config.yaml
num_hidden_layers: 13
hidden_size: 160
num_attention_heads: 5
num_key_value_heads: 1
head_dim: 32
intermediate_size: 320
vocab_size: 8192
hidden_act: "swiglu"
norm: "rmsnorm"
norm_place: "pre"
norm_eps: 1e-05
positions: "rope"
rope_theta: 10000.0
rope_fraction: 1.0
qk_norm: false
attn_scale: 0.177
bias: "none"
tie_word_embeddings: false
parallel_block: true
init: "normal"
init_std_qkv: 0.0671
init_std_o: 0.0132
init_std_up: 0.0671
init_std_down: 0.0132
optimizer: "muon_variant"
learning_rate: 0.00114
lr_mult_o: 3.0
beta1: 0.93
lr_head: 0.00449
max_grad_norm: 1.0
warmup_steps: 200
schedule: "wsd"
decay_fraction: 0.314
decay_shape: "linear"
final_lr_fraction: 0.02
batch_tokens: [8192, 16384, 24576]
max_seq_len: 128
doc_mask: false
train_tokens: 244900000
max_steps: 16533
dataset: "wikipedia_en"
MLP neurons of a small language model. Each row is named by its layer, matrix (gate and up: input weights) and neuron, and shows model dimensions 0-127. Each number is 500 + 40 x the weight over its row's rms, rounded and kept within 0 to 999. Numbers have three digits each. A neuron's up and down rows have the sign that makes its largest values positive.
A block is one neuron, or neurons of one layer that tend to fire together. After each block is what it responds to, as a language model described it from the Wikipedia text at the highest values.

L8.gate131:533518535536469540471467453509555475477544481500478486504574528448520441542399543447480563516481479504483479572436496513475564544455509537439466538541480535503450540484559499503574483531501476503446540537535469554558520486506554551548474546463439472550561494487476517471487484517487485483500478520548485489548458569497557555461442415508547436495546485519572482441561485557463486606489
L8.up131:436502468488432501462479550471527474473472508482495446507452562546482543452457529482502508556449468562509488487448527513493496480542500509544419456520515491577494490507489443487569484521538466550542462461559556544578544469564469517555520488470531436573492486563446464453445493545523521410479544484455521480494468486497515517453555464475461549458543513517508512501506432534470492440507
Time-frame prepositions. Prepositions that open a time period or event, such as during, at, after, before, of (in "end of"), in biographies and sports articles, plus "Career" in section headings.

L4.gate42:452473484494449435484435499524522526582522488527532572528489521506534439478488437530464549464576529495518466525468459514499544553474536479493432483501516528470525478488498502417529447493541529369500502542492509449500513521531436518480454503570498519492537509521519472490530508514551499425533575465553385434510454525496542428445510515507517490459505516478491451531430481489498488476483
L4.up42:470451527513471531482479511538439438546484466554555454551564489440547415518468446482478545507509517538479528543525504461441440514509564514469407524456546538508538448459451478571511485478459487505488553517515514416491464509507502515430463518481497510524462489456470489478533512521553519490497549585425524528515472522506547434456525443471522442491486534542431537498574421455492456453480
L4.gate49:591565437557493518475442523549470549580509508483512482489535499490568483520467447502562524445544455502469534433511494474495440457502435516527527521445566432577525480539503462447535514420563573450441551497541497472514519501502449466496525529507571505463520512519573432522517573548480544524618484556512526496515522501534427444427461477521497496453512517456428495545533491543546487474455
L4.up49:524560452543465521538473550482519530515457494528462511569487493533517454471508441501491474527501511511464479444496570538446501513536531498480539584533461504453395523488425486520467481439507464473448522553482548542455494515439508464511584399479542524508446482509488493468513494473468479533554527509442447465546554458475435519476455484419476468539482476492518552496546488448463545402504
L4.gate59:511517467419548506508555477443487454505456521468460509510495529522435523504466449542515469520525538590571505486475518460451472512552520499418499526459510559502560458412558448571521528556495527535617549514536531494484514437467459534541529542514467528484513524563483485458519492446527535467498448547518498498481531472435521517533470500528483486512514496517515571460601476471513513483419
L4.up59:446505467499552501549454555535483426525540407496453464548486508513501495485439524467557513496556546474509495481491475503417597520426498560527563500486566501557476490488474441513513549523450505540512495563399490559506591406571434507479515514468465514463526456485529459440476447516479514493515433473492506525530535553474429537442545497510500473466467432483458561496484476481493512439472
L4.gate89:560472502476461494482510495499487514526503524517537373500438447460501433505455430442500482458480451450536594525499469480575467486464504480569458473483548526547534527566526492467515465480449507536492481493544513489454542501466450453545497474398537471443457480533412481525512460484477478527484560519425458427413481628526501518454483458490565487479538528522509544496472562521523531477558
L4.up89:468520548471464493416532493508534469522525437473555564406490489483461508517519548477486526510531488556521442442482554468509498513506569494496496563490498432461403478519570524513509455432465458545595532449489550528576502514506502537581515493478485471599508461582464491473564505483517537566419524462500513487526479543627494548558418519485482522492442464508504460559477489529544498437445
L4.gate95:475484477575532476424454599486518489577547469471543533517493487494580439525473457478521521446472513526469542460528518489535396509491520474484493527486560508473479540521463445490536548491532481527489494528431485502457427557522546480550463546499481496469500513530488395445509533507472559459475521579463560503587502496482427459493437572540455436569488495453439488520490502531463504476530
L4.up95:482481476523456537463502470558543499562547478500476532458478528465487491496472485489502523479518426520529540516490477563521510504520437537530506502488466482490440511513478492520575462447575482482426505467504587511515458553446517530459553495475539514464494408512517550534521491481534471492586512481455440575525550560473536482466543492476408497460594582516511574506454445511519534469498
L4.gate170:514484508516475597526562512498505444534501549481489492494541491432520518524452507510480447419557472478511506470549553522463526503504490512501486508480491489395572431446547453478478513482422542495543472454500508517454511486441484467458443560577468553543544454479504518475470542477499507518473551559549501534472447562475505486518498503551463479494492537505446501430514632441505459519514
L4.up170:420498527567523571506492465567485451513478490478489490461486567448509482475460587506454493487535484552563472478469432511516445420477497517527485511459450507513510525466438437478516448455511536565470507472505506546525528510494584508463486490476502400533435552484465534488424466533386554483569560556518508494460422560466495435481516482536516527564536533447515524435550431459439577483443
L4.gate188:442480497519495591528438594570541485538436484629515518536472507495496509461489488497449482604528503466491509480556496462553456475531551526525553571485533474475473465524488557503502476526510493542484516517426520619513528507479519534496487537496595524498560512448503528495523455513510550476520522508448451469536498545468457484495470484531470487467468542503525510481499575512521482509523
L4.up188:482561516487439554485466556546528480529503445541505468557506416462558476463515466480548483492529500487527504427519500466501458504558538523508567470485487507492536506489482445505503439473474453587486468497593496485456513532501545509490551500470489490539455496489544518521534553508495468462584515581490501494468533486525432401446550495466519428499414584421437533469500450429501553519512
L4.gate190:467460484586509484543466443543570463448466433492443584486560506538489466521504516528481428471459467513502568430544549550494523499436494487508481523496489489491490522539550491519355458435507429478501529489470465509480489523491527518496572568497439543559468502487547473486514555493513473525484470487442563555486471483478477516438518609485521501435415510502553552479523474492574518497514
L4.up190:506543482535528464498516565596507453543537502515494523503531563543486519505498457540458478444447495488483515458565506503511469446508528482523459496456503540511508456507477532424432436526536435463538559610589494562492575452419468511532457486547499488465518516500551471494527475525484428484611469506495467544552438520458458482455466464559511567581521524522488513454466533480529498525466
L4.gate231:490494526453525540490493508508484490501465443453495431525443510533528509483542431510502477524529484418493525473464456589495418473466454503571530503536548500557532431521523474543528441538568514432490482503533459582448534451435567535456474569515496508529538480550529532479573476498462425467482449538508458486465574542507409404548446489498476497477516468433477506470483496557506492506510
L4.up231:481471403553528525428473478483535539514495568483531500519419481454466463457473482511483508558529451504485535428527592485561427496527496539531525514478495511486510429545488482527537495447539507524466470470533482465434546506488560474510538405491468501544516558484548592672410494571464535532468521487501503497542500457493483492518518464478514446466491447510484484545512527544517491471434
L4.gate245:469519545484490550500531483586512502513584524548532467448512486552480502492445558482527546517490506505576502464534493504441464573473494492491512472517537521472507526501580442485472447501492535509525558518524412467548496439499504401470554490454491451488411497472460538519549475542497562474502464495526533510475476491464412498473520506499558433586577495429478491543498542435461522512568
L4.up245:463524518503513545409428513457492480488543502501488507435568527527437499537474550486455472505425423524562530564437472532509557496487580516528533547509541540450538512493461488486447539453455451499525501490491538508522504539479574479402486532504473492470599509516470564471506446499499488474468509459579535518498466468510540488508500505516430541517470521455504499603530456525490447529506
L4.gate253:516507440480517576457433561532488417542531488455515458496512472525465451525504437500537523488550500454515564516473416509525477475420538539531656485486479484507552496487536553450475423487475554503495463493461551450441542497476508458485516514443453582518509457522459506483527479531500517490483517439470560455500503556524499506425509540519530503441491513509526538480500456470520488484579
L4.up253:522458513480562569481479505526492456461563473438429490448521461465515471474580457470545462517443474452475514525482456458443445505593572486520477473500530469517456510468587552395539448507531488516463485457516554496480506503531511524506557516563469524495512502530501500481447563414484546524477517531500533492478587509506456525528451423503538463478458583481486425494484518587601491496573
L4.gate258:460557541491508458507465432416548468466444427553488463509430490508471496433562536460478483453484472440499544544466533515485511566512542490503475562484526494396520490562521554442472456521523473450483464456455560561509523517552484481432535444524517456438530388455563493421507505489524493538502463469523482512547605530499522530483476543485492498451513508516536536485488443484457501439553
L4.up258:485523483543453500487462469467491472528488450502518498539502413563391503471532560494460516516518531476468518490466500505517547469538493549518517569493487506490539526580489595461466487492580584572518460491445586542458548479472552408488502478524476446431589478453473453455492534410467533501471503573514483467422526541498495522452566477485501514462423504457504479525487532469550493458549
L4.gate268:408532605494514463467459463508530462447525479559478497517493523519519522493435432425502499533558498537590471484572472464465550481445485479537511523553504500542489499433572529477503525478455537600455464478430563500504457527519494528515568511450512499554461544534491459511485462476569538498580466473498539514441558512529465485459505482556475444501530534453424500476470515475507548411511
L4.up268:524494587487422412525476521488481542448526492521449479488505508504507519468469575498435528519540506542624474488505559504504494542515495476506522575504520458533528490543533494447455506508522480530476469517523483534556558595427541500433496447589477549506571515499480536454548464421492498558525549458451536495519529569545504509534452544573414474449494479458415526497405419486520450535475
L4.gate293:436488522591527488474471485503517477523506531510503493503507447578474486531576531481484529484573481401410590504521417491439509512509478486491529486520545515398516478547513519456441510553497524470440501491573494527531521519572572498556551473545576494527583520491514497568493505505491509506488493486437475563450508489511548427450499460492487485423417452517523445509468477479528586583492
L4.up293:456503441532485483485527576508548510475543483517552556536475520473516459422544556528453525477496506418501524445563501461479506527482486474529507479523557429407494409545528389488511533566500551476539461466470490505409483458518500454559517525535522521544541599508521542511571562484426434521447535460504496498491476509500527449430475450534510503471531420479525494458424460510501464502510
L4.gate308:513512520525438466473407563546486524443459496457496559534582466498554487554522491463540528518521413515479467521500541553611469465528525440476504522508498477414471558442533507484440500478501458520561503488515494544435553570506508521459468489565454481531541499536433448479468540499554508472487580459501614459460527578515498522504514499476539479512475524483511463479513496448523561500551
L4.up308:481486530498446528483491531482452574451450523469529506491554526540559530527586510513619544475490461535516465503541544493567460454491487449470524500455517455501439457472481502433477479507491496616555471445457483519447618490522525518481499464498478500526412501484501452514459439576539537448526482540517562488452432532552519467523509491444549531484472483476515602515519486469549542482566
L4.gate313:523475538551446554397492550487504515511455400457466561461379434517474562462527427557522509513561506501537566467548501520489472508500528567551496472502511472527504531467486502472495518523501497512414447519498588505489486587525502484463575482454493480545537532541467465498471499502487578508544574518484448492520521466533501434475492451464404453571453503458479578454468435513480518458454
L4.up313:409499498460401457487454446525554522495450477565438464468506525497480467433537512531507448532517496483476476543507528509530529576547489533531491453486516440445475403480531439541510511520512447496539540549544486443492522498531506479424500446431514542551453456543510533455475528462513502515568518559427472557500506468506495491526479535510439506553552544422477542476454466525501544435555
High digits starting numbers. First digit of a number, mostly 9, 8 or 7, after a space, dash or parenthesis in tables, scores and lists (Sept. 9, 1882–87, 873); also opening quotes in parentheses, as in ("Why Not?").

L4.gate11:445587453482513524500542585495495493563507465504469468465515426526493443523455409524483464486457508497545550501438543481477497559580477596510467536456502567463541512513488460494466537485467467506510551465539485469498549472513478496442483459447445428547542449447495480440512484590508462476475519446494480520542459579474497490579483491518494429506515481486441547515582523430490401477556
L4.up11:523514416516450470465524501474448495539449505457480395495533490491456517523486500481478504512388497499489557498512532446537525480540481565457518526446475522502555523470472502478553497421542530436505499568496482443510469466507431510527499428458500489591524502574433476546429483577438422568445538485403531479579454509460438499518476449530469531467537468505536475556513503497457506480509
L4.gate13:499467468525434497464484492489466523429517479465485547532524505492541473597476523523493523414447541560490503484563519419484501577438546531475504553511511472429517469491510493503503554557471514500495542457460529527513534478514472518480450553543480485442550485494492395539502570418556523451494493516456592545496554475433463542438546502505549474451423532485464478519468536487458495518496
L4.up13:540452446509482446488425504516490491525500509545501617506491487465482465446482479535484529498407522497504538533495507470529561496559483508461569489505492521451479502600540497518476548475419479524527514510582505533578484505547545539481467428509517482498493503463494372534487521510487502511534580548467486465420578508530516531479556492548520531442458557498459434566573552484472484515473
L4.gate30:526597593508479497524570414498499577521486406542495485451484466599479503455479491473504536506503455532574480519448484446463506514572532538498494404476521492482507508470415502496537516505469517449530491551483521506526527496473441456484504496444464469532447520490487554499448441492510481478492466481503492392511543505522538482485470547511466504491565485488507576459528543451411540472522
L4.up30:500458551470498516492543426488515483493509438484503471565474457474507504561564510479523504518473524512535444468495562438502488513538535529523476507494541554519508505504433459512446472504484474481501476524417552586570457472441497525476485499593480436553538532458484544516550493517443577517481515495453437488476452435523462437515504458491435460529486544494530538525476470522463600549492
L4.gate68:447488476485488565521547538501474540557531468505546489486577455544515579454431449544456447473579517540552581564463572516485489442537525531538454486543517504488497531521555503466501551437497487396497519510523492471543491464526514472523486514442533512482481489505543506495539490513463497501467487508502481481521544451480436497516512503445492531526495516424457496447439555486467560580502
L4.up68:469476488473531489553529490546525530513459490578473580544535446507477536543521542466480480458509581515470455471455570471469553572515528483465516457542552525497535472472509476560452574516533445480561501573543390491523505405616544492514420548540518529551471482558463444477489445478541502481456496497503473519535485483491472504550461511473490500478492495478490460540467502515434431564489
L4.gate103:490459453534552577486539439457518508457499474549463540418418498514480471427447508452562523540546482540549552464557521536516506521491538570465520453517472449535502509433489441482520465503447482490480538432462495520476515478499559441497508442423473474507527484483471573470506498502519566532519499541427512467442454517538474567570489567553597446522490494529467469540488486486522458472451
L4.up103:539489554509474553481539523523555490429481534515498463538465418506529512488504421499512456466529492502486495488490471466471453456481519527538484500487579464489513470500492514557500500514528520445522498509421429537456586497555479408445528530517519542507536512520509484476463532513549443574449560560514499474528507466467511479534478553518538450547476463518595405523489511451510478443487
L4.gate104:476551469501491493559534475510535511436498502446372535530492489512490442486488536493539555518515513537580500509511531419448501530525504542506427430421454485447562508463505455481499464485478505577502475464465487513476490425506580496511454492525387442459507548452475521497507498467508501471499520563466546535527426483463490466560467411552562440550465561536495548486512487531521436494508
L4.up104:549440481490483432522440456497533467452578550436590527471509512509462559586442539506472536393517540522597469506508520552549483487454516516524540533536478441520482473473552446536485478572479464504535468454496498512466536485460537498514443448531611524465509506487536495461542437472542486482455497492502513489498469500495527544554531426530501490518543493490433519375473543448455445441540
L4.gate149:531515479503541447461526498457486491511554524398520493459474443547469499474520482472504547462414511463442517483548490516555496530509432501574592499474562446521510513487507516486541443484556558466551566498499489509479530486484423528465478455473549459472527500536488470469538501491509479586533507589515507437547476554474492576514568544538541518381486463459466387503530527482485512500474
L4.up149:506556495506511434507425534509501509526476449554526502522461526525459486467538559559490516463462498476428507556512528534519502547530486505512506533464470464536509490508425596489548543487483522506495511525519470520472507466504493484525515507489580438608525508533607456476501479513524484509559470486499476398481487578387473547522571496528455468461468450523478476458496522537415539563477
L4.gate162:494480509548506472469492453549523486536451506560446491447416516370511513415486522454489537575520479539559508471486443502481451515451497554451513470556569457550527544460472553448554524540547492497547522495475553531519615453505509530465554450436524477501469513459475455514481469532510513532537472481412494426570491565499522503554476516508553492491467512451518512466490449539508486494507
L4.up162:516499472487485518491454489531562445572540505555515528443500494481464476553476492499550535518489508468445470463475463518597437440517517517469553541448513552474457513472537548509501467473527500509529407464478499505454503523489553549520495520461456524584512475552486508446435485514470468527563510546521496467508533543472503397474543514430535526502497524533469510408579470498453551494516
L4.gate194:500475488491475491526492454484442412510600462470474493492571527500517495500469470541518493437525473519467513495567474534480542486478395528471416497605474543493555509484577534617542498531527531495519474530457495496596480483527486498484421499492457499442571478475499496519512484485497462495527505546463570461489535491495500576538527496503544479468485473522551568531514508443447426550555
L4.up194:487409483523534543552508482479548517601585528475519515521534536417484569441429566511547436509458530527416445431561445500391557484561495511446484486536527507480554512465463501528495499464477528501496493434461519514535605553495556492546434484514504485526525500503568490534457535456497484491495519562515500485475508435538477447515512489510520472417450421483549479474478451527452510504526
L4.gate196:481483486501536527493498479442540533432479512517491514445557438498541502501554515466538480464455549536570493537508474421457505506549490445515509440448444439505459522460536541455480570455478480520515409540508468467555478466546451478570527447507472436467484467532581460505410460483420543519480462522490477513492558600523525579456447477478495477519539534417461512463493565543470462512460
L4.up196:483535526491537551510549443516593478434464526500534516559545487530570500505489507501429424455458485503429444492505503609486515489451486490492486448507449442496505514498510498454498537489542467521511538411463529534521515601534563475570462497525487395484516589521576445495486488514435578537495480450474503532501483499551476565570494483533461525490551504538463507516441487552503506564476
L4.gate199:566452505570541535403543498558508548523530514502537418484534487509512466425463474554458464548484544476455560459510616495485422485533491580527452464514513448522499472464570455493498483481530516497473504503527507480516498506484590549505521478500523475392540486526512473503471555449537449461468489535483497492450508524463413521530468496551485563485485453612507494497512542433505518501523
L4.up199:471512499460460516483529499505485483557546440509515487538450489489505498546430527477464514431510570564498476461480498476476499445462464530558508447448499454475459530512434534433549428475495560526485581483571517507416549460545483486453516520440491509446511526436524502506516482451558367432492483455489503530511514519512491575520490558503466515451519466552582477417561496526464499525514
L4.gate233:559430503503536524463545536480438532524555552535506474552472528565526514552442446472588556492465538497526469534488536448491457487501521492521518508440486460472556421469492534517495481464542522532491493482433506490513458410522513491564472424551525532496573527507459540544456559530451510460578485586479550516503555532494475516449465461479556499453490500537540524415533522440489490468471
L4.up233:548492525506554523409569570448449528565487506499532473553547468510524493447431464498542528474497485494585507456482509418503418414516520488478486485536502488436468494491548447461550454497556508482476476552491514484510511478475456501551464463490558606507590456570496551484432470452477431483574556482488499532489492535540480495461560482493510470494529562487603566482528525479469502453488
L4.gate247:476503526463557488519570470528527495538527528465412475499539554512564442502491436476499519495470531457476491463512556491492498612524501560493581515498503534483499514476638494561526500534599562484514462479521529477517492490517597510516549499502456510510497445525519466491515484491408452482441535511486468519536506454558484498594423498480546446451504444434502465556492469470500421445520
L4.up247:493447527523525485492543463486532419524498541393445464494480517554464500549510484520579483523485514507552447511461464474579508535548526568410507571538512497508521468498547462594527479480585449496412478531508441529471521448506572457532507486511517522555526442471549509536538550543450472500499511503504520445568521460499379519544457515457460518488502490451525484517425538429486481450474
L4.gate249:505516440517466551481568520500484435536511437486518542486525465507534508455510520509460520514549531539511478521529492504437433470462417512556414539472517462505531449534520505458459582508593507465512547568496460472485512463506443436576532514515531495450458502405494521447525511521500542486459517525507536448471539564395495501532474486559542527471429420640509429553503553503505475515490
L4.up249:473560503546532498478415527450538532556554486475478507501496483503522459412497576506455558488487436477480482460470550514588535553473514528537498556479482484512481467496493498461437483491551531497524480473421459490505466499462433500545528454522526559440496472506444433482561423565474517585470530520561449461477508550526499464489565485543483519527556512584452505510499534520527546483545
L4.gate273:495460490480438512515487466534482459539508509451502576507543506488506475492444503573475474509440481558489463514459504517500431542485365474488538473481501474514517408486604564471555554473507460478551504450465453453489554510513528496495555469449508498458580495459481475529469554524475524481555546471476521461583523497499493476484489557517548455479504539427554433420466505456432550503495
L4.up273:488482505525481480507483486501528549513545480516532568446505420510532535490485496495453416543478605519527527430468486543507518550481535539543492551528526529560550472453493434434549493508508514534503547513543492540540494516654506543490373495485506461529484494592495451538475467482490538544562443535490476551534567494453490528463505462523494527411502546488446512453505516527457384459511
L4.gate274:479460469524571524445470455511520525544526471463494519513449484470536403472516491571475538428516462466502488499531559497480531561463494531501461532472514498527483460496587499498546476468503477527445521508453526515566527487516516438425465500563565520461444525498509385436528517508458500449521496503550442501504567606501442623513455482529501456450482535546497561481515495540516517526540
L4.up274:506510518576518503496561484438529522566489541478442450481485504592537519537468455558503427504497483517563457470538464518544509493447556548515465489453588458478495538520580468497578487507522472524469496525420483458620527475543507517536488520538504470489515446562471474403516606473512506470439514481505539464563463504448458502537398483494475481539456570481504504442469476459511485534495
Word-completing suffixes. Final pieces that complete a word split into tokens, strongest on "ing" in sentence-opening "During", also "ed" in "Preceded" and "ly" in "Currently".

L8.gate47:541543451492452487443454564565485423513538414487502490519569502430550432526522458463527483553504528537516460539489491412493472490436538515508466478426566590507564444595478508469515451515496509516500525475515489522502520457518444533502550522558516508468484476516469466467530496501513488491507542467470524430496522540563442441431491503560516505569471488484446550577524445451509520553498
L8.up47:476506465510481435544505552470522464519579485495459523489555551506542520423528483520550438513470477504600514503474473438504468452534541462496535512536504450596495521495485519509504502476608526531540470436500490539495518435429490521527513460537486494498482476488503477500450416511548556529518492491513524384388485512519481417564482520529537580487531547538492524535499499492475543461524
Opening quote marks. Opening quotation marks and apostrophes, and "The", at the start of a quoted title, name or translation, e.g. "Danger", 'Father Sun', The Lord of the Rings.

L3.gate34:482504495551521492503455541510527485455559419486551487526493495481507499502441448477457502466494510522471530512553564454528534491563532508475526508543436519469508478493587439558511554476490448523531506430534536469458450493425546486495539541543555531544480510510473521550508500509520511593486536490529470458527499578584436418409516413546481538459558535454462481458487498473407502471487
L3.up34:418473524518539490437537446484566512467516445551546479481392495451534552521520519534507583464542475535437455559504547493494539468579557538472532511518513553395495499478404487498539515453516502505497449504498540535470459563440460437421440561500458461529510549469535606481532504447511533517472481497534490512486482454552476481492544474462478478546504511503435515479481520506594529454511
L3.gate97:452517558549535528513462471526505556537520492447601596542470556502462501494496539480450515479529474497588570548522542516485448497461492519543460421525581541522480522548557496493565578438534532489429514514522499483450490537486552453475491504440506426523538546514561511488450545438517573459523507493437477542512519489528518496503535482453454457448477464470490509549466526542534497585503
L3.up97:482576554505575500496480435503522488510547519469518569507521523564458447415589504482448505450476502466449572520492515532525508547507468542528475417507535541489477439539523512491503545504479547529424473550517489536417442533504517449451554482397504467519540526508524437481504499462522527465565500536445500530516482459493553439511562499501462502492501433473552453512475528406446508557508
L3.gate233:509526438531478583483468483525498474523504412482491522499561476511546469535484586504445521453530503545500587521537526471480458455410523452530470486557501475476492516557521503495587478494524523492518571498530528535464484510572537497548567452406533432546504515439528456511408497485537573480576467490507500470506499492426485423455513502540475511466532525517530496456441427476571469441543
L3.up233:513490492600538520498449526549475569541494499484547528542552471521515488478458523478497408515446520466429480438574500446475485538527471507507459462545524524445498540533548466545466517492496478557519461506496470535431431471559545461542458449476542509470501504442479467484496649471508492487480534524470524498605546518512511469547526493546436462500482460454481520525440486502425493583547
L3.gate306:475527494502495546488477512490571490531477436545509463489476534532476409506486519542484505492547460536572520569510519447544453541439515456520478420483580533530489508528600508460543503517599510577503568504476509496446561541520511527470611543490546479542489545553460406556537572486515503487541471426502460523532530507535430469418466474500499521494514527562469523450486440479467585490479
L3.up306:468495491482525527469439497490609505561510499576419525536508484548533521418486462468478500467513436484452513495503502486500471476529540473443535486554593464512486440491468541522512542532542485550448462456500461536564483461519531537579579521514489551531449469454444454479479469484512508390568504435561531475542531472525435472428494501519503472524489533485472490506528428496428474442557
Digit nine in numbers. The digit 9 (sometimes 8 or 7) inside numbers of any kind, such as 1941, 3,900 m, or route US 90.